Weights of a small transformer language model.
Size: 12 layers, width 384, 4 heads of 96, MLP 1536 tanh GELU, vocabulary 2048, 22.3M parameters.
Architecture: LayerNorm before each block, learned positions, biases, tied embeddings.
MLP neurons of a small language model. Each row is named by its layer, matrix (up: input weights; down: output weights) and neuron, and shows model dimensions 112-207. Each number is 128 + 32 x the weight over its row's rms, rounded and kept within 0 to 255. Numbers have three digits each.
Before each neuron's rows, "fires on" lists the tokens most often at its 100 highest values on Wikipedia text that the model never trained on; "fires after" lists the tokens most often just before its 100 highest values on Wikipedia text that the model never trained on.

fires on: "st", "ke", "y", "re", "ba"
fires after: " ", " in", "s", "c", "\n", " re"
L8.up898:155059127174170118087158111147135170150106131106131142186165143117097098097085136062072080164125120121139130131191137142124130118117150152194166176128109131130110120072082177177162111077147165120150133212162068148117134132120106086139151101192090163131170111198130133161138106100132168076
L8.down898:102150127107120122116155135173079112233144086151064148127138088145128121149158183136120090111117081145113142169149145093111112094132149099160127121100152118147098079099111112112111119162200097159119113157143124091050088086212115104168094148124155143133184076176145128071120120052128149116

fires on: "il", " lo", "it", "tro", " to", "gu"
fires after: "s", " S", "lan", " de", "n", "ed"
L8.up182:115116122103105168163069098099108159115092102073149160085132188111144145128100138142098078133117149105130156144138134136135163095110180180162125156059150090124133137117142156129082152095119141122116150160147132104128147104190102087111105122145168178146143106140115139152058132164185210093
L8.down182:131088080125143114113133165104119124167147131124140169112181155117153058121164100138150127162106152110136109113106099187116149086104094125148130065176108095173135110114045171177208159071122149139104124063149173139136155151168120127188107155143159081073145086127151113097113148146089138160

fires on: " "
fires after: " |", "}"
L2.up484:104101135136130104109094090120092138089097114151115138096100157134141131117138113201120127119158175164084078186146099092095148094120135104143108190115144136118191101025140107162128120136162135117134177123086134089133107169163132088155144079168145206119118108145121067133123136120082196094
L2.down484:120087113103130076107110129153133099085118125150084165142088161128122140078115096115093163139095120255102086224159138121066111112105162108162139096144110119155156063151177137092139129111144157121132121144068094091139156123106095096148166102131114162139138096124143090115137141085100198130

fires on: "re", "f", "ce", "fer"
fires after: " the", " of", " in", " The", " for"
L5.up767:119139160127072098149085151193056105155133111085073149121130106182185176092127124165133132130132133169128090114180129144111161130161120134129117140103115131162122142116084118150087123132096145114119180115139097117226091152149146127140150119140115094146145122085147147117099145115100146099
L5.down767:094122161070158150148138124119114137135140103125081151133143137092130122121132107145137150134087117170109073131104153106160122105075133149089061071186120139144172161150122146137066171106071092152123138148131066163109101143129165101085087152094113105144231143181150129196183136108133175082

fires on: "s", "y", "d", "p", "t", "sh"
fires after: "la", "ri", "ru", "ba", " Ba"
L5.up1283:171112130128041120120136117134066140115126052123165154056126135141105144083155134162107156106092120122091088146195119076127106144207132149144172123152129069178169166120121122137100151062089159132120139129192105075120161145106118164162127157188075136090133140158164062086109127113098127122
L5.down1283:120081124144170093113135182110088117079139088144137103175166108134165135120214119064154171164109095140157093127145124165112211176097135107117127111122150123139135158059134149111140108139118105113187090137102140117100121129095142124127067152161047161121141127140107128153089158093142117110

fires on: "re", "se", "y", "im", "ir"
fires after: " the", " The", " an", "The"
L6.up1352:144130206079045117111124102154124112127162112076119133119153119170182109082090123174080114126135071146135160132100143115105096118153146135130114178051117149095110141116084088144074147170106158068127176093144134115124157154137128164182089107101199101115105128141151133154054118086042151161
L6.down1352:144144166138098165169131138131141128087112110091131159126095159114148143153173152103129118147099091134104136133084177144147105126122104123123140135241155167177187082187114158142044118136098058102163160093149182177111156128155176188136152131092152094128100158127134132112086149141142133134

fires on: " ", " |", "x"
fires after: " |", " "
L2.up300:129095112097141127149155112137002049130122097162072142119107089133158126150092137168098087158114166173094106157158102130109097135126115091149108159128094144122134126089118108167123162130101161138149164160097103073146144189125117161123095064093079115091125124106130077150082085081103145032
L2.down300:192129132049107071129132119166169035151200096138099157107151138158138120193088132146120151154115111125103148120145143102171119131057131146192154127088116059124101144200120123110126086086116167169073133130124115118160142097097057089149183128139116186154157101110098140135082129101126154110

fires on: "ke", "r", "put", "point", "la", " set"
fires after: " ", " C", "c", " re", " c"
L6.up674:183110114118182124090131135143098102170107117115100113086145145152138124085155140163133093173106132106173158163067163104160131174186104174161114131151096142132103082119145170201143140153118200168151144172121095089157142183101083131125142089170091098127177181153142151180153082153119116095
L6.down674:093056143125125195064137112167107102133106083123109145148147122121071146160086131171133102096086166144164108068086146118117126138175149140152131180104163150177138149100153081075101168118148061110153117134154106103159113149160097051123115146123126122135121015129160070165110119158179153158

fires on: "hi", "it", "ic", "ex", "y", "us"
fires after: " T", "T", " C", " Ch"
L6.up1233:165151114102133122143135086114145113090150157116048113117114141102144078121119190087091044108207156106102133071142158102102151089112145120108149148090139108142167138109139099186161162193111203097095137090093149110151113164204103156146127100108100167057122098166126134149126132050083146161
L6.down1233:163096157160128147064105103155132108140139075140156188108114099147168161116062119219164151078117141145138109152085124118166106177161118169101105151110132157150133151116110174146101118134162153134112155110133193169124092080140144115109149075198111129163103114078097144111051152159145126130

fires on: "il", "s", "ell", "ure", "is", "el"
fires after: "s", "as", "x"
L6.up921:153139102114091115151096174155135085141176067177141162148096097113132118089105173135136129178094085082126171131099107096111209157127132086118111124117125162107081124052155172137070100087076115135103133194118148125063146152184076095169180147091097140104070095123137164117128168134121157161
L6.down921:175124064111150150157136152132109112177124092120175121192127152118104108118130115126117089147160130154188104165134144129077101185092134123082141106159137139118181155140121095135171118148127135075103109139084097137107125141113126183141089163174165128097132111147164125172153169124083197115

fires on: " ", "er"
fires after: " |", ",", "%", "\"", "s"
L8.up1463:160150166078097111103190167091064059081058148189121104163107168101128107147098187194147096096135106139111105184156144030081149130124191087170114145179136087124136108119179096164068108120124205098095083139129113080115136127186139142172156123130113101081101089183143102161127156100086149167
L8.down1463:047119060140141104130058125115149082151126150184126137128098120140122129065130095112108238127102131255099048199133124142145100158060114137142124136099115141142109105112149099140088111072135140150091125130083079144103129135144133093149093099115102116120118228141146156138147114130105173116

fires on: "ro", "l", "air", "line", "ne", "c"
fires after: " ", " re", " con"
L5.up1517:160096184104118153098141114125082098196158126102099107129137094147112165087059159182120102123141094061141105132112126134134129147094129161108132163157136138112148078123067132136116116140158102140110066130167203102109135152138137148148156132155166091123127200102187127161125055163085130121
L5.down1517:209151109068166151151170130134112185082190181093118131136170106136168161098121162114099140165085168118150140135075115173119154170167113140096073092201155134117149121107140121131158121112141107158119112177180145104195117088119068108125101127093164125189088114139124127103170103154077086122

fires on: "s", "re", "t", "é"
fires after: "s", "t", "way", "l"
L8.up473:099165151130136163129099134102147129139144133145157135112127094099182153100091069156127103155132123115189132091132122094102167099190126137142211141126136113147092119202186106131077134148105147139094107049111169110082147146197075218129159157136139129132197128128153110129103112100104125139
L8.down473:142120083140107100186138109161097142138182115132150140116143126155045191141057081141183097095129202126109153118172089116122163123137184135122114072097172131138080112153123102099150184141221132102087120122121058112095128099184134093126080161136168135103070050164156142184093107166163149128

fires on: " ", "duc", "59"
fires after: " ", " a", " re", " ("
L6.up307:144078129143135176126190090129122150152071073181043138132149130143181157052107166160125116143142136150148109165112207101138127172114158164152033142089118128118113128133129132219128114122101140139118131134132067049097099172199111130131115112186119142159074162128108085199120107167098140120
L6.down307:116113120072090139116121156121122119112167128096210193074096213174083175076147111109137176132070131186142168086129132089073149117148146135076163089145135139125160160122110101057182093201166160151117122126110135156097126089067098146142105093111140118192182132086104158150120210145098131058

fires on: "and", "a", "ell", "ro", "amp", "ation"
fires after: " C", "app", "mm", "amp", "g", "equ"
L5.up1176:127145120083139140083124158124111139181144118159121166100096118169102189035125145113162162128078124138104133125097152146107133155141150131202122118070118140106140112071143175164123174076161175121100111133136147109123088151172099140155097142205121175069107163131143146173167125121107107101
L5.down1176:132159143117074152127144153100153176109154160102121055165183114080102145146124123139172138162139097117155146142189225160078137110142117151127079145135141114173131107167085135156115135133118077148132124107114063110192082163070159134096104140117134118132081131117138121088094176208157122149

fires on: "c", "er", "ic", "an", "g", "x"
fires after: " in", " de", "ne", "e", " East", " North"
L6.up362:164138110113098181157093154140091119169154114107142100126130111109110157104108138134124123176101122125168136150180102133105174139137141149105157158146164114149069094108113183105129091138115142139116156085120188163158100135149099126134122121135164157148141109080125132145122148122108127112
L6.down362:099129161096111133111130139130098162179131073109147072138147082123129124139128125126143116123163153108201105103140142150150163096147058126086090091137170131119080106139140144154099094144073122159183171100131194163131154198158094169124114107143140146157091147140095071111108125159164111163

fires on: "er", "d", "e", " of", "n", "ed"
fires after: "ur", "um", " count", "us", "ry", "com"
L5.up1099:125118170206126108133134099156041147181130044093104171084105143098105125113083100137090107148110085182188162152121140165088130135137118102174160166115127139148170091161123174103141141147105129156143168112189154102121113156160122165177093112150128129095143115160111086094143168113109136151
L5.down1099:187122080141104047145040099086175199127138171139113127164171135104133118158155130141082119153178132117066118115156146171132072076108162128099157165117065108110149129123123095118187167154159102167139176122056181157149127130119131128139127129139163138135120118136144183127102131169131084114

fires on: "s", "z", "h", "f", "k", "ef"
fires after: "ba", " Ba", "ri", "mu", "ci", "u"
L5.up698:147149171124116112110155165114099118101114111066147131115134111083086134084132108129052163092105152120098137147172120150099113146148132142130113114120130118118128121160123105160109116150095190093120202138186069087111179147098076148145137094190108130065107124154165098081146112070093162104
L5.down698:090097155145197125131105118102103148126080039196134176092159101124128081171120136152138086080100126138125133154181155143087114154120175120131121139151125155100122179144142114163182083111113155117113101136141130130170124116130111113124101138153090131164118164117145175163080124143088157077

fires on: "s", "e", "th", "t", "am"
fires after: "s", " Ma", "la", "x", "d"
L5.up563:120120140129063122120105152122097176097187113074149137172130138111103110160143154184142160094090149062162140046133169119125142062140120166122172153096143116015100145111099154075107120121148205165094105098157114130127137121128087148154120183090136161122125082091118121144122083075137163119
L5.down563:164154123180121109130093154110127080148162126236071121105158113112098105134083115115116117170155077133141130151150122083119116173124125132107048148119135109086089160164136122068114186101208111124101107112123079152096089115069128154076089114091058147103162066105147157182132135151125172185

fires on: ",", " of", "ine", "P"
fires after: " C", " University", " c", "C", " O", " Stadium"
L5.up928:121160150170123140117087109136129151088135119144061119121136114107129121175167095114097146151093180133181110067104116124138099186135107129147136165117093110102126074083126099108166138134159117122107158153132063108134079131158075095180072171118116130061187144086129037103093178138111184153
L5.down928:153114154110166041161131148163106106118098145129155157167194072125075157121138147083137158086083162094155125111101101142133135121145181109143131212120119087205166153090162135111151081116092146053137160151091137122161165128127117143129163113100149111094141107098074136170118127052120134113

fires on: " ", " were", " to", " was", "us", " would"
fires after: "s", " was", " ", " is", " can"
L5.up718:161173171119155138126079107109145143136122129129143122069106120057134130133119086114138086108103135159093079132144108114100142121123113075128119188095147106118113073090130185146114158144136086100133082097132097094133116167113089164152162081109161171128177187149104068171148188141131220151
L5.down718:126149142124075120179154095109145126084099123139110109183104142110121138182088084164118133173099199127049128164154161065112038042225186164169155147188122132089114099131145121113155097088059097109146154108096140162084090130096154113158116122104084159142064133156124109150101126104129136121

fires on: "ro", "re", "ce", "ru"
fires after: " ", " re", "il"
L6.up825:158197167131110125141121132094085095188120174134114122153053112145127089119119158123137087150083085120140050105140155151132162132117119125196136112113140113161118103104137092136094209145114106134105092138126153109134136134109117122140136052161157110123172094125185072147108085151105159107
L6.down825:165148144123151091137194091124117119144133115126116134109134113160184141136088190183148107046084085124066199174104116101125109143177167068150109154167091114123164095141172165147117169135120135120147125104175124121123149094061091057118131098127160170161158141144131173130202128159145148090

fires on: "ent", "%", "en", "it", "er", "w"
fires after: " T", " ", " G", "T", "±", " C"
L5.up415:222111112127087164112127151156123140138149094113047161098109120124161136151104163135125120159163170086118115109051139079161135065142124164118177107134073129089126114042116137148123126194119157112130065137130123061147090128181131122185080072141115159080133171144203098170124113083080120184
L5.down415:133100081105158216082080125117141064121113155127138137085107158136180091117132142137158188197130083108105103129129104127134149193094128124129124154108119116127161112093153138168139111124134135106122153144106137131064100143187140101088082134089168152157161148100083135125151103108100087111